MLP neurons of a small language model. Each row is named by its layer, matrix (gate and up: input weights; down: output weights) and neuron, and shows model dimensions 0-191. Each number is 128 + 32 x the weight over its row's rms, rounded and kept within 0 to 255. Numbers have three digits each. A neuron's up and down rows have the sign that makes its largest values positive.
After each neuron's rows, "fires after" lists the tokens most often just before its 100 highest values on Wikipedia text that the model never trained on.

L2.gate448:213113095056118163090112124111140146112101120176059124096128184173157103135112122090116117156104085110122162105082055171100167195074099116096153083124135131114141150149181091161113134146123141121157188162087077088111146135082098137151152122094203187128155210193104083098165139193137123111118160152114134164108082110096086128073137099091143131123120199102130123062111112117092166121094153172110077120108123156108140083110123117093170110147118137151146164139102081167134145176135130143130166159150160083203110116137120109128111164149165126123106095093148078111161113125107139142
L2.up448:131133121158100124102073120116124110099128177143139131156120152162118154088173168159093132088084164142114120086108115153089087110168087171184142147129118100165149140136119110102116172062124086181151098096146143172184082152149095134131085104129171117104145197115217148106090132118131147185152102125127144116116146134148103149172069105139209154132112126105121121126094110119142050112144149184029103138132137079124134141127179151144097200189133090127114090154129125149177094158179146057143182159118147149158108121104152160155072093130113082079154114134146172159117087119178072160
L2.down448:085096119181152155148123096141140080096185147067112135158164165129132128138084129138089143155184075166086115171115130144136094140133153118133109119175122125142139146138091144124054133171168083121112161091063092180143124138156104067110138177146157099102108084148164160095113163088129187158098108161083167125160131119120130115096186109137119125154136012119121124135123118197091118134131095105122082133091112089184167173118119139140102160150136170164098121139152151132119108094159158074119162107124098147087047174119183117137052115061168158124101181161100190126161168129135127105
fires after: " in", " In", " ("

L4.gate471:189160120107127134086120134212142090167081115180115122138117065141164129125123124108152099130146090142139096169165110069100115150089188137136076119153127115147131143172144134063132155117113174138196160128124130091123200108110104177044150069116087152153160118175129133119234104133130132105125048123173078159154108157141106156092079142126106133090119184146104080123123161104145128071183165163158135114137114088156114126126154083094125136120069179106117111143086084163144115154167146014137129098112120138121162105149134170150156174147108147102126155154126104128081110150122113124
L4.up471:158142109101166132124090200131111109148131129145144106146134125126080093143159148148151099106124154173123119163104105163101150166157117105124138109059147146138083137121080122171047169128068159109094142148144105125163167082052141164154096151115049132120184107125123147147089124170134118103107116155122124179101106141094133133092135120085137086091136113160129205209112073126109155082156184099089172060107124154142123186174167158146125085198143164120133148106125114081095091151166073172194128136119098134129109145142112145148138127187163146028117131155098203132163118142125121139
L4.down471:181170130160139122111101175097136097136138120162150126133158100141118149129112158147173098145170094121198142151083144107058145175143140127140116135086171110085126154155105064028113149085132109156153168056150120140131179164115137125089128129099134133166107162133135083119132085118116135127164160088199041132081135158084144102079118104152115091113120118095187091127106146106038123093098138114144189091056071136144139191133109162124161122106126151097075121144099146102095082160197114116158142117114086124193126111165131168129121129139125199150170159124142105180101162117104101158
fires after: " |", " in", "W", ",", " 19"

L7.gate403:130076124051110169123124131146096120136206154113107140141113132126108080125108136073158112107092140127153115099141126121133127044129057092141169104127107096144120098191152141154123115179089108156098109153133043099093150134110118140081125111168139099142116097112108166167165132161144175050075143131103070136217152111079144185143147167119177145122172165095108069106158150153124141104116164166046157087161119157111077149096091096091119088152122154150176145077112200134133154140151125098091105108174097120147101082178114138148149140119119128126099158153162162154156161163078147167
L7.up403:097165105113150141163153123110152142093140157109134129157136098146065119148111102150139170084090108114122121158140146137177090080086079136098116121109115121087124166117098140136078109115166128167099115161097175072093116143140150180134067183102077146119108050139177121152112091135116199164097196147133183094071151104151054128136089168135103093134116147110177098100159206168138161113112137164088133164096094044100179153071121151121102161109139137142127147126170137189155136123118139138141133060108110169149082128124151150124155087111133089119083110114150101164134208171089205153
L7.down403:082133164119153126161129142133179081169133157133171146145195139168054146104113150132114133117078212149129179142096075114087121111097099109136115157099094117171127115164170129125175079097099062144101127120141152135080135126165126170075123173072124010186161102073109184081108128117082147084138119140160151117180114136158151141103146085100162125093091118115159105145162114151102154137111133132098083159167151176129165147140185134097164124137117115160030145081137122152112110105088119138097125153142133099158134102126103173191094131122102145132156081091144165095109118186071129128
fires after: "|", "″", "N"

L12.gate59:141130139065138152107094118167188106102120140140086090132220135096088194126057104138081152174120146132154138124041138120129143131122167111134147102105144160131108107102090135145144108118128143106139165138188103063179182095127109143074095127148136175157176142101167134129120156118155141094083137146171165165124086167150102117126116152074105129109088189183124161172087161119094130137140185094143115148114124224127126183126122102130114152130125128074098091069140097139127159121127081165143132112125083132168142064172178156158104123168105054175136069140124109161150153122131206119
L12.up59:083097151088126098144160088096140136115121125117122172176200123114142128165113176144100168178107173126112089108132112091122138140142118132111135155154167169151143109056139177096150109150176212088063105143166114072147186163128144146106120155087136137137134202162099131146091110105119123121103176134124106190131153146120119109116073134170138123081125156143141159131105101079163139097145137139164083143153119129109133130154106065137124117127105144108166119117122109151149079108095071084148163139150106143179114063191142065116088050129039101092077145029118157166172149164160113114
L12.down59:073069131131098114119112100138163087116123192152124133096132079082125122130118138198118061116181172117143137135097109140111105073194120189143131086091147103088091121100152137123133131139143171128113094132124101150169153129177143169117154118173153128130191058042109131075146112095129169138121148160112141125142160115176093085151122087159120148128149148166186117171125078134211165110182152130118126148084106130106107147083128170110153220161151136118100132063116116101139095074131061142107115118104114150123171131177140150143101121172112056139125165142097048146188166097126134113
fires after: " the", " in", " on", "s", " at"

L5.gate14:135159151088135170167123171171139191163136158182084124110166154117172154038100153161131110109120103165171116078124139066084128077107145132122142144178087090135145095121119173112134082159136165111084105105177050117080144036132103097165123114119143111108164123130141167101075147167112105124146084105159147136130129086136115176098054124111085100136159116142119161168100127093135150118111175122150122109128128123171136080090112125114082117120117086069130059127120163159122103186141115148150092189145072153138159145112140142119173127173060108093163106183188165116176111165143089165
L5.up14:129099133103107086124161084112171049111142091078165105165122106094140093106125134142045115102124097091141152107144135154095131059158114096095171152148121126119099125151153137110160115117142139080166155141133148097100147106118075098096135114049139143208136101114070101140093114159098101140126133129217140160142054091126082179133133126139147147107118115158192076113110178104129151139179068116142134179122143167161111142125140108123167156195126142150132108147144112146037076149038151191162123177130101187153169148110115169157130128099111114151177053138108147129107138134155138107
L5.down14:103120106138128133163178158168108106132141167107136199119130097137189081132109171092104137107116108151206070188155145132097130082186110124098154153131186086107116136122152145115103134120160093171116106144113151092176120137147122114118099112099098144125072149078110149145126143027080150079137122116205099140109087127102090130080138134064167153139120072104198122096170080095205179124149127141189080056085174162144093133146133124142098112154158157109118116116105068124083108157077172122115154143175147123172160090157108144147102136155090188108161138124151124120156150115146120086
fires after: " the", "=", " a", " in", " an"

L12.gate306:146133131117059142125105089111082106130138093116097108042101141132209091110146149134123137092145117169142165145148109158094086107111076126145137129128114116172104171089064154094108138116129106158090125154154075125141147163059119158133139097121136132096132111046100141085153164200190158174122117089168105175160081134165125128129094124098161096133114185198047112138112143144114179137177170110159055101151128146133066120148147180152117152090113151137147171102080126203166070155119070159129153111103121142162123117141149126135088097135156122136137129068134176100138158126054148117
L12.up306:161121111126178132170172147110154140157146146130120133144159115141113094101154066116072147079142131169152168152168140115194104091106133108118127158145095112101160087138154135086049181129102177098108110092100126107143119133163157055131116170170153149152106062148193177167121123132106132129179123136097151084172095168107152142138136105169164144177121118115148074114132014116109113105148154153138133124109128134092115095145152122077167136165138109119120156105193175113054120134156136140105113126116043173108151155114157086123056134160111057140088149202158152075094148157143082121
L12.down306:087147145159121139109168196142077114095136116104143065164071105163131104161111135188132120157100160051099102155160181165135137073174129134101105144136083080135161133086081117131121101140133143106129078127091195145150149137086144166064107202096159127089113099166080106136152093211163147137195183130180150157143140142168173143125154102099124150154136164133118107126121116153109186133088086074090157113113092209164101110109150130135117122098116156119122104091150137166120129142132082141109091129125108163098162102042096154108143076145100141140173210115133141097091140151127095158
fires after: ",", " October", " July", " April", " second"

L2.gate345:143178167131121175056133094124142097170147071127110148123148134129056126137123180095153191180121103129166151111128122124137138123162127152086126120161126142099169133131174211101146181099099095141075068087082173163156071093150099126062126106119091154096106153126140131061110106140086160148120166146129127091108108166123116129141140105125168141097103096087135096125071162142168131132154135169164144140106131182142060135148087101152107059175160075131112113110189128121190128117108126144165163154156060125159090135113133129061116164136186129169178060162115109110120124086126085193
L2.up345:120147049159097144139096139144161141132158125142152184163138134175080108127129119112145157154135144093134129073103093091105110169095135137127127104117135160151128058186108122134123105076070128092103186149161133139078088174093160158145116094116059176065168134138068085099116120136130098099150130090142063129170100176131092149098157127083120151130152166151171170087164165140124096155084169102068118152098150109146135121120115112174138164187099140119200153111140151110138141190120120049189153169138097166153089060110140115126091127163134144131087045166113103099098134144153193141
L2.down345:156116105167114120104195151169159126139117121140196133155108157128068109141111152131116162127094134098091080137118121139146146148139079104108138122141146155151151095081085101129106152117193135083099088124124126169130129157090098121149176193110130120116105121133150111173072161042120079124101182145155133069099149106123167094094198128150127157087122136140141155119127100106131087198131148133142080093132088142173137140116130073188142113167150166119175153194085103062108161124131106180070183144112118080058131137157069164121105124151149154153133036102136163050120107175143129173
fires after: " to", " and", "|", " not"

L12.gate64:147082125155106135117101084106171180111119148139133098115114174141094152124160127085129093162110123092122204126136190096186107107136096106111096105150123089111128124124114127119134127136139122206137116201092071142091081093150169157117078124129136090129157156124140144107153184135151154122146179125109159130168157180159149151122058166093161150133115137035103081179095144155108184091085176145175138060165129188137131112128119080113089113107116125151163136077112141230111063122120145136194064180142151116107138148128118124150104144109098169118089169123084161061151154139098097139
L12.up64:078092105163133149174152074137127131139170212123183133146125154154167128146134135125102075159133081122109135180160149079119157135144095121167195167085113077133111133072138139096145171138126125118218094158161130154106097086147134110140149136131201075107090139115154045121116161134134111125096148067069128099121133166136156128166129160087165132159131179118146144132156123141100173140122067116128142157155172163181184094160114135168077129107127113116091118102119084113187080113153116103117146156096136093077166108135098151154166090139087074107128112021146131085107135104140083073
L12.down64:130127145116216129163149126105113126169180127092147099117130159109083120106144151094117112104148097160150123138136128188143118074118132145128091139127125156139127089112096137100187127119100110102184164103168149141133117165127092163167128130083091167128117152147160191073159114118174167120158121116102078120057162086119093141127098133126092115164162076052100142153076192108124070100133057188143146148110131127141140168173151119158146122118059102178107124145140085090127157135058146160063065074145102198097152100115129147136159117182175150163086129071109154146047107147159155150
fires after: ")", "\n", " /", "2", "5"

L4.gate231:107104101111196101138094112130120080115177114136143113097127084134140133082085147063149161185111092147176141139159099173101117137145071155142131180098165143140082150117094080097190163210110110105144081123092139202096164156098142160125099127191080172139140122114133133120124163134144158168119143084083112131132164143149107080162151129111116147075118122179097109091141096161161160148122128162192154092109138173052149129123141111155201134160075110102133130121136121113195117139109081098143095081099084120117101111147128042163171154099139165153164138145160183060117087083134121162
L4.up231:096170143155190086106077135135106148145129137176098089122131162192113170133107105077110069150118119124119109114150125112117171160144125173184075152148141129092101131143102179148166098086152179137119099160123150129155067067173159124178163089109147121086142171159120125172173131115135130142148098131072145119043090118096160162143159052128104131160129113175114112140092167096088120132141154124186125152084167089114159143139142112134113151135154110181182101068181121104115122199116067146152100070162129082094134147143136053107086140089157061079063143154137176112159116142122110134
L4.down231:125101085143091009150107169108100138127095111153076128149128138142177115112117120105161155176124146131112137148119163142129097111179094121152114088159141126092119116088113146167130158138122121054159145109113071135117146168132171149128136210148094147193164134057160153078152150150114089133145107118079115072144174135176131133112136156111114142120089122124109127114113071118168099091152207104079105019096087106158102126157125130144108116139159075108091129218156065135145131111089145160142126144122127145101155104140162171215109150182162152127089102177130111155122149125158173102
fires after: ".", ",", " .", " compl"

L4.gate152:099124073088138158118126099170123102141084192120093126144142137150139129170214165096082152180137127114232163101114055165105095133069107132159188135156187143182098120145051153089102129147113144149108133150107120139128142082124106113075094108109103154138121121141202158090096178120157127101138135120139149149132144122116126050197152109144161120132126129172094096125088121138111161062158158104107118103116121141146128167126184096152120109155126146106154046068110128129097107139108133204178178117100144139090090176105138160117109144112074135177108101141129195099124116147161074136
L4.up152:207124177115124166139159131175165090075087170036129122190140131102174137120137224155116107103102054145123100126096122112080117143080055150077084137115124073103140138106068118160102119154132132181100166135157153151165144103109123116133132187145111100129139143134136145143116193072131167100074140109136090134101119107152145100118123153106213180158191149123140128143105167151088104109205164138043170113152105096111114187133159082110104139114133150124123105146101140147097135128156125095164144151094196112112125106115146094094094109145152113107162151097159137101153111126154064144
L4.down152:123092120141199145158125122179105112132136110114182159143125145145087115142105094154148134158186041107164125154130117101090091112126160183166141139135091137111098156108090139104110123105149134108129148083073150133155114112149087169133146100125203112106114085089132039120129098000098112067121118136121112123101184111098133103140142017149145165161146042121119141106144139132154089155146116150134135198089146159144187152144117125155083148133165126154151128118144133158094106140139146098101137096164140156129137173078143171059111112151164173136143179130166142111107141169114125103
fires after: "|", " the", "19", "-", " In", "="

L3.gate339:125121080099104122115105113119135126109142101123116140082163187184133140158167177074107157129118119136122131155114063169113105166154139148120091166206179129115166148110157089113165079183079128144138171121095117164143164106089143152074154094122122156147145118086138198140060128163130143105086193116121105113102103151103108153115108122121168166096112143173149092156115085079125106151105155088153135086150123127177080089071123055090163091100089171123110100141077167147140194161177157176148128081047097137126116156132172126144213151124137156112123083143075173167076121130134150105
L3.up339:122128140103110157124152111131084044121111060101146093098112138124167200137163133105143132147138165120143150163138141084153109181125164126067112146141080133093203138091125155088127130137133158140181172088116154100173146132135150173125191048109094110151176125104118156130102149095161150141071162144102100105118082127105130184095206080156149107149128168152151159092048101127137070119151150137129174118115179056154095127141097167094187104123098189094123111131126099133165111100159116157170112109097159120072125186148093159112172156133131125088168143150147107076090177144097173090
L3.down339:128098177114101140098133142117142119119078104115092141128108128178096150117097162113094097156168127097123105168157151109051128141121093135133113123133094147175137129118154113127135116129133122138097130085148140092078132107121155145138181105142146120154132134089167028141140200000098139132105106129163075142156156101097167165067140105167144156114116108048144097117147150118192116187177123110125155165071132169168175163168124167178127146104132165131075134173128135087175137159110082118101127096180092095160145098106085148124119131098118172167141110139172122113090112171043129151
fires after: " |", ":", " on", " October", " March", "On"

L10.gate389:087138112103120163127134139127133181153130152072149112136099136085139123102183185110139105164153106056163178112189155172104161171112123150148113090157142107144085100137147203116130059143096153138096145133086038085094132038136143126184101043137116154083169065125146163034073099160146123123137132182100160114159095149099139127112084187129156126103090141145121104149127108119073161129159170079098137068134109133146154162117155098111122102125148089131121138135072147153167205132140160116119096136178146103113128141156157157148088172155162141138090143166130127115115127141110105180
L10.up389:149148129198100133092160107110161126163139097115089149143181142110133140146140124115092122153113116090126092155111056151143067111097122120127163100051073107107097121130161098149060144176115170109203158131151153154129123113070105157128084141119175070124164095153156071180062161151110132071112148122136147121140078149118130136171144103131128097086147140173076143135176124175096152117131145108134167175083073152107060169098121114136117095131039114104118111172075153143130204152088131174142173106086126147137122128134111193135113061167126127132098110126165158190111098076142085130
L10.down389:127166123109129088105087094186189187158096135171101102160113108167108127090142124069104094103122159138088168109131179140079090106143131095140127107080118100134105136164094083177069102063088142114147105166117146130166144133189133095136133103126175120071107181106115147166076174240143150173112142119155120108144113121100117098108140080081154129136104166120071156165106165148157087157104089131083115192127157142178111096069123096176127115184118131148135173157203072151137144135101113122145157123200161103109145104167129168144087081154183153110127152122179124120123100119139121104
fires after: " (", "\n", "×", "2", ":"

L9.gate368:135136138136180141124152149146099112111204164098108085055109089131131114144129120184142122131103132174102104120090131095185110119166120125108135175121110170125077147103098110134111172146089126130158108141099058161120163093130088176112115108130167191157131119115129183120126132152206104098093136137139178178158101137129154178130094123183170136131108130176068083099077056097111140195081163166134134151144144136146173097109073107114156131127141113115154124082129134132103165049182121136157129119091148096176077171186092098155168113072083071187167104153129202099121091124123143146
L9.up368:139115137141143117141139151053112140116140150192160145108145093125098103186123114122175181136114130163164061144152179128104141116103165114175123113189121132061129124124110145088101131114179073191136098137117089179164169091142138169200034153110138072122138138150129123156106133119151215115123109097169165072121075113106141151072140121147149208114122176169114101121103157142103129113073104157136104077112121079146125158167154151156091133141097075131144121161080131103117086121129066082140115142136123168143124091127124101126128093110125143168152109172181093123044059123173121089
L9.down368:157104160131161103106109121139099149097136131164154166114079101204157088125194083074131084143096130125148143134134145057156100178114144147116131128167122165062071127151078135124178115107151114121105122169197056147080147099160094148165093096153082121137138116097151120177142167136199139083129099124037123158099134088095154174090154088114098138138083097123119068138089134165089135145070110195111164099107184141132189139136123123149175130129120108173130171124108146099153152149124149127140057117119125166128136051167104124143159161203165158116107166119125104136094103080132105131
fires after: ","

L10.gate156:138168115115167121108028131121146136128118145136136108152097116139123147182130139143140084125067108109122142145137157125114103172080135087063158127124164104106129134168138127111126143190086099124160115119151119097106133111107127129138142119179129124078161186129068206123118089158212146168174152144208121155132087153094157084132111168143073070184153178091036108151172113143107144128181142143194071089133134066171095121104182157124116132134090125118077128111159104143093125115125128185099103099082123147158115108144105087154146175155057119165153112120144080132090093127109100185
L10.up156:113099129082166136164176086228120158185082128130174096126087106189129106071118155138188090128121139138082135176188104111156110124145172131130144115169140130116111163130139152102093107132142089116073167109103153081134124147148139160124139084123155165149145143112104130166136105140129167135090096188149065103076138095112192074145132167120075179094108148167078070134115081125129098136113134080142094093116096128186122152137087119126151122112152126146136105200168077141117086139066149131126141128107051170165149062139178175078133140129125121134095126075118173161122163206138113149
L10.down156:166116130153141109183131095125137102149107111139157144087172155113138129145078128163119163157162168119086106157087135173147124119067156175148143134166109175135124182095141159090129161152137095111137098147165105145102103118135136113087194128150076198100152153096141161149156120103163179115137075134085044131099173061119140142118136149120085199169085071158134025181110095136123162111149117142149113082087150073124141113174067145124124115114092147146124109097107048124054160133158124138158123182070118110084137100173148169088126128116100130104073137109128146139118142096198083102
fires after: "-", "|"

L12.gate414:051081060094109125082102125144105142161100140122178123120176160142183100123125142068177177096119180144085199187182103222162142114118081150120131141098111087131159128139181126110112121121112175033116141110153120138092102138107108116142138138111113152145143109169135152117043157179135167089140174136133118104115117143081170127155128125067138090146079128141076097123147119162072128090157135129103185089096087139168093116189122121104181118097154183156101135131089117144118119192128112128149093175123150069190140136154149098124174099126113113160169116105166120182115128133096122134
L12.up414:147094176120083169162165091156101117159148197132111173144114084159141097105141209116142149120168082067085150166131069124130065194145132126127126184117137136135131113099140176069087137142123137177119108083101110139165099114178112099124062169087096136082143111111149067139148148148123126147096173147147114113047151087087080115124095147147146138159107107073123055168106114112121128133176141122079100142135146153086113103164118169122189098130101160128142129172126157137158148130107136168125141115137135152179096084117176087094146077164150175139116080128194139155061159099071177158
L12.down414:116094135114131068183151081145122106128188098123133128127142122203132118164103157147177109121069127125113106132195152153178131059152111033087137145149160146117124178103177084118073106120114133119166101124113140083071091083137109160102135137106115162178123131105132154076111122131153127121136124114090184149121148086123174157128135119192119110097100129160086090189168142109106079124105127148121152133125137144140113116141113166164165163085114111165168152081137157123099168124115116094140178123051132170108152117151164160101117188069130202064110160169107064160164037120086120145
fires after: "|", "\n", "-", " 1", " 2"

L2.gate26:170185142115136174082184099157093162097118134147078108200153120078158154151110110120074123101132095150124138131143172138140136170044081128150174146124115112125137130127169156077135122139092198127053144086145127130180118115065134123111153100140140119105145145145144086128081132097124133091149124149119119112136147120077162162105132134184181132138077144128196114116076113138090044089184138126127060153127092078089115180139108167119084165154133160086080093185097098173139129119160159119087147164103158148174148126118109135109112110195139163130116148110191193143100142118101074189
L2.up26:172191109153097130164153179134168142152095099183115099152153166124200108116181100156156153150087109169143132118098158086148211222125088123120124125128116142102152127154163144156086081159133178072125181177131122104139127116096123109157070147127128149101171176056088156088122101159133170159087121137150155127067095149154067114116091147016117129117025118142097107175111183134104092127135125066147130131140117170137085115145161134101099119134127114152134106179076100093116158164144140139137100169158105176126134123103128074133140135123139156102134094114080103107146117120114127081
L2.down26:097119127112125166094124118154085127150125153110103099119155114154099151120081144182091099075156145111146134170158080160084105068104141125159176139128125070184126076107072104064151126089134100162113150084108129151151144140114112133025197135194172130096103122186113155103152148156055091124192164103149106158176152103087179191164105088160143128134169108095166135107107100155124136132127122128090078191057149148110176107119126080155153213100104132115145148096129167151134090113136119143113154072101141142147147106119111169184080127131106116141112157182150133160101095173129134169
fires after: " (", " |", " in"

L2.gate27:160121231113142134114107106102142083152127131107154143106140138142147149159113124198106101124145111104202117123155102126095150114160124159137230058120122135187152196111163126127099122151108117116148149142167142129117131182115126183219147148126117105137085075099174128132116175078124091114124092131086107127091116100152181112157134117207137140115147175075060104144137093096081126105152075120061142119156113153043155163064098152133113117169164100112105119077143137121104123111183145116133137105172119170141083172122148137143096166157115081129180127140083099083116110165170136101
L2.up27:097173148133164165169083163094164130148130103087131115089107122104133106085151125108112097162136148098125097094152155115146170142124104095143116178073115116099156145123120184117164123136122141204104125114106118079094143136106107169108105157163167134109051178160137115123107147102113112174172123127137140120126089079099086103094087132153179129076026107112160063169131116194146136094103171197134114128126132214097159076091146135146121103145168151100186172138162131185146136069093180122061101103140143112161145139127153095148124153093156212073143100197146107116128107091108102119
L2.down27:140188061088133116114113169133122186135072108129100117123125149126082145124130138133122106080193115142195150129057143116124139118091130116162144152129151122139133114126101130077110190166090084096137091119164121114148120118139130115168148156120051131165125106188159165077139104234149126095126175121128089117126085130143125132096173113158134140158137101121154194061206091105152129087081118135105144145088131074132115134178168195110097129101112137143114108092115175122173096167164136122132065148127138078065087201175086155088149143072110148157136146126158163109143079196135136128
fires after: " g", " mm", "ig", " Dra", "ic", " e"

L2.gate331:082139126139116138144133159186141097154149146141096106141162127082104047163114108167105153161134102138100091164111093152145096156068162136068158083012083148103145189156151123134164084172153132142117113089126060147160126084037057131142167144165115120090151106086095177107159113145162137090115147113161096172131168180120097083136110174085147133114119123158126195185120103152089127114105152142179096082134118115181143102142149152097106110141142138090101106102128088127142146157156058118140122148152055159132099104079104150123126118171114152173115167145169170126113116088129157170
L2.up331:161167131126153184131166167168076070107144109125068114108058106062151132135115124122165137129111110142155110146132182154128140059061162188097162161160129155042088114139168155132105119153098129118190125139154081108133143097132142100092147157165129143162170169156092075105156150127133213157153162149112185138089131133039105108138075172127102120154114146201119087198086127123104106189135115108130110103101139121149123149135145121086118156128141107104147143113135136150145121130184047073129126113141142171089141132167121072154158113143106128133107164099126113145128102042156179096
L2.down331:147138134106120124172150116152099091100119126155092125126150100081073156115165142066155118108149105150100109153132177098091142159112103194139148132113110150085118127103169170141145111113207106171122169094165077145135180084081114118098105101182190116120204133133085163070134147000099112118073114101080119117134149115130124122171089110126127144144147168136139110111164090161106094095157138136126127139095142141150135129146168134084098109175136160125100117201081159147143139098163126103155112089125107165079116160155135152146139129099187137083088112119132158149167180169182058094
fires after: ",", "-", "\n", " asp"

L10.gate102:100116128112084148132096120153099107168101147109106116146161156168174138117148148125117169154100131067162193115126063121147152144153132117106117200083110110122123109198107111074119102096084116087112136158156131097132169140154097090110131083118072148098165131067141166139080161135191119149094149132179072117098123092102126090132158212095150121112106159136127127130125177078107094147154104157102182135205162151145057067073132137118171100168115143043179152113083142142139201052138131159165121119124104104155109097154101136141154139185131163084182126139113175099124141144148174144
L10.up102:007164170173097097104121156116150170206134109148142158080207150150105120097129137102103110088155120079142150092128107120166100138104174078130122103128147092109174143140158110095099062161128070117161122173171167040073075148145123143149143125176154130122130121104090137152082085134132136138132184138127163168110164059109076105159153159154116117188054159135071142186135156139156152138116089141154121132163094099089114153133107139139069179107168119131129098142118106129166149126130144086100077092182148151144108130119085163130105116189137134139161113129131092140098169091096125110
L10.down102:117187107149144064121162170142130168139172111167114192132161140140090104139092148106095157114120124115129083138098087131129093094099157148162158133115117097133147172102131102116111097160163074068173166119135101097043110132109160106141135112132118131104137128162099161181090127023097089108100155103112184090136138130135163196157163120130133096111093160130091085136146108105124167172060126111162153156094139128133131199114156110177112136138138151095125110245145121110116180140147109107130102066140161169121149078078151079166115125145123064148110149098211086142101179116144162114
fires after: " on", " |", " On", "On", ":"

L2.gate213:139079064107170134176125112157134137147192139173102083154105084164099148146111131128123187155140087106129125104133124059124122177090121144106173083083068164155167123131122132125123118175119174095137142151162117161109131119133155151120050107133085201140170157058181145062115107117188139112171084125129149059100107115155081188102111120167153173133086099088142173122140170130066106082141155152120115104124118199134117196154119170099138145140107112118129103097069097060145133175174103076130118128117101178188136091122100138142071150131109144151167092118126146153112109176127097117
L2.up213:101099153139130154153099104172114117114134144069096185142139143052167153128122128122113126165148078177213148137113161131121165117118098163117165115124135167119127140172107131122121163169075108102162151185091171156120174092104131118149111137119069135120100084081114121111125158139141129170133071103134119157063083111182138112139116132070150121131066142152132132090153185118110073136137120129130078122151207131117119120112137117150134089128110158205127099117140228163118113107106119069072124155169113113148103113127151112142047154234124124107099166069154142145053196156123123113
L2.down213:117117098112104103082163115184118183103144136155133114121163121137129107146082165125065131165186111134132157120178130060114134138096123118146151141115112138156140076114067111070171090142121146189125077128117157119137102093119109144131117170135180140134146131127129022086203147074116132114146159134166084137120126087148107086159139127104194140131194084100155136127165099144091104153144094070096140210125150114108115200069142155219143176131138178150162157153158098112124114097111139135096157080116158105122136143137093152090102167103071133132097150103164155059063102167165115123
fires after: " |", " Al", "Al", " al", " int"

L10.gate37:113115131152103131140124113111091119088137164083126086096070169148124154178158154106180114105167154086147119058134107130076162099140147085147119129141148153106161115107113122130116137135108162125154142159103065137088175102062110111140185121172052137033194120056134139145095189128160164139124126120123099177178120094114140114158132136127107128153075125127070074167203105115053200141112174129143116122140100098185086086069176152155097145145136127104103146101155191129125114096131144135151188159136120141211084121094141096110132120118104138095174137159131171084143114158099132106
L10.up37:068077085148154152158143121169128170132133150153146138160146137189166062109120158153103148158148162113151098138194190077142139051098124053082156143129064200158146126158158067174150074183093148131176146128097112131129142156111099146100153137144135071139128123179140130159144141116146173057125130100143108123132136120081113110139084121127119106161083177109104078125082127099124099071141064135101092136098121116103113160168153186128094173208094110180113148160092148117120191088119110111168187102085149120175136077116103144109108111147133150066121131099166145163125141114123104149
L10.down37:179106115109125103116124100122143130173142149113143161128096110135131118166133170221103142148113118133160120146133145125136157086130081134142076176142153186135144104158092124127101129157099096132107178175145124136170089181145133131123147121178107144130089106143167135115134198204109134101103141108108111165063131113102129115058158061154129078183063047173118156113137164126074112160089108131114147113134139108140144104081104123083128142177120151225135049074131033104118126078185163137172172098162102118120127140125108145117154078108033072146132105112142106127142137147127128151
fires after: "\n", "|"

L2.gate267:146109110136190161122124114064156200127122173119204082137119173110206109140148163089097074176081150137134101091108161107143159170129079108179163126113097129120130174116175101112132119135132145127156141159124078114109164167092129094103156091108131133099131203139187084086139080131205070089116120185091101176121112142100129082140118123072116111104114177088122071141161136057195160056113163186131134109149097144111117145140150108087151142154090134086123156151146156130093125083148081153089128127139099077134140078102118082155158104113107138101154142138138136086159143103196130124
L2.up267:150112139106088126114162097196157110141148119154154087167132088176162067115114101127150140185133107134131110111136172134120124162130094123163132120111165096109147131053111124090110172109094188134165187103139116156153092103125122152097096113143101097157138116070082147137174089165152106100112180172113069110079150192089157118069173094164180120118168173096135179056139120114108118136135106107068091124109178158177136087056144136117153106088102137159097144066094117171155061124160162109076168145160115133147107148123074091132120156230091083129155134124130134128113181143115152139
L2.down267:092136176134127160107125087104098120118141124118084072132157157121101176155115139156146116099182122094105183183189137155195112135062151150129093162127134133121127158139146105168109129186127124101181172091113064128169121105114164155154089092120115143184124088190087171111146096074065105112138155096127157158114192098098135130166138147128140131113171113103099159120119113112047125129188122121095115196100150136162162115189169160075111103149172131120182142088112126149107150164097129077095110081116097110100180138142137143150167057063079087160101116104131181080092126156114069129
fires after: " in", ",", "born", " born", " 18", " February"